From a checkpoint of a small transformer trained on Wikipedia: LayerNorm before each block, biases.
MLP neurons of a small language model. Each row is named by its layer, matrix (up: input weights) and neuron, and shows model dimensions 544-735. Each number is 500 + 50 x the weight over its row's rms, rounded and kept within 0 to 999. Numbers have three digits each.
A block is one neuron, or neurons of one layer that tend to fire together. After each block is what it responds to, as a language model described it from the Wikipedia text at the highest values.

L5.up821:469543504580526423566464574436415472471528416453479372461419473464472546543537459521494465526521556496509456508581514472437439541493482497546499531545473566564554585560437454431432512514501387453461463467559631554501497488506430405533557477492536485576501552422413483540494419519513503466487572490489588422545552594437477430493493543456505545504538473426450439560511604559506483680419520476503421534543538529433526401349538535622476476535517491471469554503438451553454516493446456550494423504571503583505416498534499544492510479555459468466546462550498596463386533517492601504
L5.up1263:499538489505509577503506539537479474441511504484445481536507522577345436598480490485449570526450429443521518498587531542487519447530494482553436577516477514585476476418528521562531447470553420430447482515477473449493543423462502538494549499566509487476495495397527506431399470443434608547522424520485502486524455565508505436623531510476437561483423498438505473510539477601516580582460508477530582478423485526555367417476503504502507435445514451487526471553514516510456485498467512467520462469487487511503505509528548642499569446470483462580528549490483589545520498444473523497
L5.up1460:567552516530470480533544518449515485559615492435502484478467491611513597460412482523487523499422473474512553426428468509534518455492477487532530569595507534517384495495449490583514378589491396452516435529479466583494526469496578491557464472525496456500555513512473422441436522475487504567523487522494550540450473471515482424472516397458538493493608481545476427498510477468518436572452543537594516503558575542524461531506427366500477498511551543536387472513495594484421553498531453491546529631621531488500386519587587507539482515438493456513536491423385530469539521501385565431
L5.up2101:420521429441470529498600509448526512457512472469497473504470431527454474476529519402444449482532481440541524491606544516447577503487493621483530507488522516594499455531509455552434554440520435457473537416485582576473490397519510518543539440482522487481432512467493462490460456479493611496467480478483450464543599549530479544485499461457567603512451373483546516504393518579483474557470530495539539489458528539502382481499476490521573429544494562455538578503478426413454554470517477588518467524499535597572504573426539470500473560469408493522568527462491567431428482526513476418
Description: Quantity numbers in statistics

L2.up989:465548599527546467532414503458505402488508504500550516500564537427539483533475520542469510495535590494445562572557494423516507463518532616388570561557515541556592479508475539470512458588513484535541598603568530593571451465528546516448509542526483369441564505509432533487521560526526514515498489489487566523566559452536532563417478562452554508518465525550518515517518644441498544442415550536587512565562563545474534611403484430499524458468521550433488555528389480431566498471528512483610471493466487563548432453427505525495548437382511463546406460538400439475608486445531467525
L2.up1137:419507485576547548460514497448468469486448547460537563447462546427517485528478505542545551578618506521529533535471576534602535478526497477506666421595459487512522457522473563532480514529476510428516487462658513501498534460525496593542494519480567417393567529485629498588503507468551578475455468505495551526438559486433544523491495623564431556479476420438450425463531590436547580585483576528489510468484506457496453545509483542546536460517523571566409564489511541481459519537478467480495518487498524531543527570479474477388515544515527572578428478485516491459435541456569599493
L2.up1393:488526454480481523453536469424550472521565483491488442507589520367504475477558522516518562526537550470518471550600628498508537479491602465459510489464475504480521407557560352447392506532487471612487559562499534465472567512500446562455493472517457423455508594487503456498490504491482515398484528503499514550531589454513575483387505485510489469470477533481483484510551464458512509581431491521596526479539478512502401528491495578489547528523580510460453520521545522569482534447512474488501638510465468474432514557441562581434530373527529503522539438394414483536530521493545567600
L2.up2617:472500446553500556471478508469543540508511505452521460613438450528535486520523550504519507401430549464527632463433508430524502537476443415442570497579447521527500563414566421534587462546530577496502491566568504505553409525423502525488506558500497548479568590433483506422491557467535524527510497478485457490523455491370538495472615413544507478446499423506462530428516458610442525457416550523516506431443515449500475566554498550455487420410510535447515473506412447463560474391505465529471593462555445546457570491604481417496557411583492527476494467443494495531599499496584539487
Description: Proper-name word continuations

L5.up626:465514465507510484560475480579535534438456418512480497512453600456495461485409515442446518510479450458508449586486524508573510461432493494482418487573382437544486548422529592447555541497483547554582544528490600482532438485537492511505562488532334460470555527494493472416458571509583573609490444538578496464403568541437489468470666563474437477479538514447411566436552540487486465451490467451513522432571493553580531515492502602538551542506455519535572586475548447510424437575472533467554536449469488465597464501518543535481579533506524480534511523480622410529552489593476499434
L5.up1471:594536586496479428521501488463503465457489527515472410601431505457543516492489552521448520543469526558488492581472531425414517426580486454540434618542395542515542405499428574396481426467460560509500484512477425486453505540470504542569575594547504578451400492500460530485487464485558529518582495591512597620584472527474477525435419355523458502478605443504613593531460498424597411569546508538500561459487549569503443461496491494433521569490504593562448374485589474441531594529517548573502566458464451459560520457476404468509440564478558532504523456558535541461435520494451430469
L5.up2207:479560554502475451466501431537496534490453455552515455431372521511507478492485541528552519473524525500474502561537505477500508429483525546461504485544544468486552430553436518573455543611521518526461518524473563504580434570481517415398581486525521529360501403511490542483533455549586456597583536539507609491406512475556523454451644491540400462495507445388486475449462485473569515506495517496413455474493493493472570558576595478505573591544411462486538522510566483435568524474487530476565521400486418409585484538410443422409528459496482579509487480436539431598557559440444547467
L5.up2336:482461529530573546572465462443470530568460488546536471514481510436458606432509515503578529514563525526473528475623545472562512356501418504476525476537439511612606467457531463470465544558503551527401549522449558512484472452432420538534428493446443511437458442544547387495489488489495572542575478588501521537487476498523461499453615468569453444554495541411507530449550490516600449513526376546421572530382477524481508484360516403459482541471443476522584619513519474486557449428447388549581407451483514418533398581464471576491513459500461512530491513478576531472509438491520465441
Description: Election table summary separators

L6.up1837:510490514499443426532482509558408485536485591510490442446478593510427580509459505481511494453395535487536591501455521495607500488508526498530418519568479555555526403462511470509619551506519530501547466547569645419483581491471461591542499478470598524440457513510535510507499423482544538454466537494541508489524557463623476523496568507523502502499538472494542419530528435516528531439456510490465490471601518377505477438482535489467449477443438610395453471502457535521410532434490403506475414455512493494532415533455583494413535456441485545441520543412560520505508463525576472397
Description: Separator before table entity names

L2.up2146:481505557539530471500561557548602478518484525452493566435513456524417510518571543474525592464482500527363503439537453389454572534486500545439561434478546564421448568480560478526502522425525428431474549519558475518494482468565501464517534542492576522483493564584385416531480480524546547538491488526397441441423464591518495506413463539526487548504510455522407433412560475558510579490414440414555488484616595441484475532556365452510494520510637425406409501472500400550490490565501515547512508509393512568490529446478429506557509481497531477520499557505427518515460534491549531486
L2.up2163:536424534488547439478452583513512437539505562356605472506437467527373564591498515517437456519506568512454537549605446508478495562479541464385489445508477513529453513528513497460516580532490496446516516497543488529440483539429528562481568561489477449590526455580452453569576501533532607465528556448501490534484524547571473501535504521498457476559467458569413519556436580455418574505425487454509458472549521463463405460549459453520384544422530541504448445518409485563597539597550424401523516531468512459459472539532557612376486498505516471558537510455485535537501545511499545559
L2.up3280:488517509525452506495450543544393393501414521507455483526643410535410523407570501583556418391547488542516497485383521423484487529502505495452479472538566549490375481608477489536501505528536571476501477543539505494444543556562503501412655531478500525550496582426530561506480510531454444465473494526534623538513505393422356563482523460474464493589474503452457541546537448503473439537445455443429403445438468469506590491413508517530514471491524489427518551473519512495481465459480456518464550532550565532477499461561490417539488432473503567508473543502443539485473532465489531462
L2.up3330:445463503501478500438432580499446429478492519465578537456477522408520512442516428552502491436483565560575532573514442521551517462459572468435442456398484620480380509493523499499520508589436493430502489510494454561466474516545493543470522548503521454567521562481429565437421527503546528481569555481564553504466517484514493525388497487557514495493535500484419529477524517471446483474411399441405485542463490524520430453553481484484351485436523455537543568418493446554444432446486506487545465505510482549489425445497508520536562455436570446521466535514495501455505511397566480466
Description: Numbers in stat table cells

L6.up2016:488588481545426509479493554616452522452480507555585528538414464591483414547517512526525473572504475495507605579476491511631607511529511520427485552526599544445447447530562518545547506557504430500475540627607395521460498520541512426514522433574430553525501624467432541455505545595548386526494457531521558520471524553447492457507495540443487476452489447553482495486580485508507457434498418494542575498507539597451492487519444521482498446526550416504536526414461527470503406546441506404439526527533482508502505464569450498456468541382482513555399529472510479590523499489479452531
Description: End of given names

L2.up895:446548460481500468558457500533483608423379434525485520465428541446592422477489509531455469435489506491566453532455486537500497462502506528479501440513474425471456577477482502514578565523531453562530455438474513495528469541503545434496488507577514524533549488479479509495492465561467488501480456553405564431545509474464530521461541405393429407549464440562381445506531620457513425444539503454477515542504393491544532459585527476481500566470488450580537448502514449445464466527435536527496523516466517457561481440413496579415525510537465449651529558499538515527507424453553438441
L2.up1916:544551528547496470596419416521530567468483539499478505443483522550490455404519511470521474491380538481507455572475513571489514429561433419536439459499474460499536568452504599497554524568532496521507552508553621534502497532472556463531545551494458503498524498481510544438558449548483522521484555532533598471526552474499551504500513494379520509562583490499457486497540517552420432450511368521448406541412487555534500468535498490500500486561418560691494602516554380497483518460448492522574485436459435561488443476502490502409610430504535446560509492513560552489641460514535508498
L2.up1970:539618482496453461553500496522409502448438453468500490460492420451523588392421603505560408431468463521518486554532395449485488483487517481498477442464536443552525488500568462547580448444442519602522565417439490538501485459612528477474529557517439543410537433549525521502487507521445433533495523515533503479534524430395544404437554566479540488543463472484446472444528504549480479589469472480501378516446454488463525500529438534534496543517470479550608443484597430513410545541431432465577508474461479510440433444559556518487544527419443494547428571477510498529483538507513616401
L2.up2437:476562451519488521449459484470541612413444423508506610580468536505486446423478440497503516371456463540511396495535519456525436444518420427547374477531495452457454550433465536532604565455472444583536574500480568573536456531581557474506528514481513479581506476486510462424447449612476517588367480477468593363523515470471476535474487544545434503571448471535478463449464502448515501478521636500513446518514378465452458459531568542524516473544459561468483460561501412541482446484507556463479435501458456519565461466491570498420561493449419388573533586379520420474519513552433536495
Description: First-column table separator

L6.up1621:542447453533481548539571450531478458458528485430512459448583453509516427476492411522509543564468570459538543448529511497493593507483504547604492550536458572451450493479483505570575528387515494555496519518564507466549458427525548435515563475641465468398538482501517436588424512518602527472573493531520459425515525528468496521499540551612488500438539434478521540494486459507499495499488460477569439509431533542585625485493470520493564506413434428507495580489457590504526358469451544541507460574533587568591534456426523529509493462539435490508518515582473491535470533492521511526
Description: Table cell values

L5.up1079:521528468565434421521436451603546511370536522515419407527498505506464593450508468460478495465539488507417531560581472558596499522451534514482545545524523444577530579497456467478496493541488528443460566572516481503453495477543471426539545533496496483473610555471421562460552461509593504464487570467448489447569482491462570539473499543560532499521522429532523548517539571539623510495503532509486561465610486493520541549459485526469480410521550480406441443488424582459471453420444457473549556557452495532520507537548521533461537488462520509615471505527567510550553482449449489480
L5.up2478:514585440433418511457479617554516493525536573529542554526583539494485504489477483527504410523503488384421524549563596493485532494458592487525417524497522458521570483592608435565469503522551510535498479529555548547450404521574510474550554453497446504477482538481504473431474534605442606512491585569486574419464470538582517546451481430478556470423573502489548487518519428494532470569468448495498524510538439507454417441351547554511479485541509468489480585454590390524520476512561482455462391517567587476498541486483522421617425526530552506542517541519519530558538414449479434513
L5.up2972:506557528506520429529549527488489579479503537526484485528508488523498598469526524496519469504605441541471600541495587558477491440447517529378481478475575520473561548489547436457521456491502494431430565652575425407499478471484603436556571490486448532506576536551488576482503454504486514521516541530446540437603539471458570555452412455545597399408508530474512540628501523554488529483423453483518493485556525545497491506544430556615422507447561588484414461446441475498499534440456468553521470543520458467447494480470520476434416429506472430588455481447634516492599586482389592524
L5.up3065:514498483503505457463452544543562499404587472439547429491518496508505526447503487538464504524474480534440579552540575562472427499460507583477477530583527531545499554503538449465506455495524521411470564486609527434472477513503518447554519488458468464489580561538503547443527578523530545559458489562440531515576465499506530418448499563500604440526514434518514488596507530551484516424442444504472525522481515544490461557539414601416469523558544494437478590449406416444500499514419465458396454499560505496432567479459556483486471451503525432712521495486546583507462448555469600587
Description: Person first-name pieces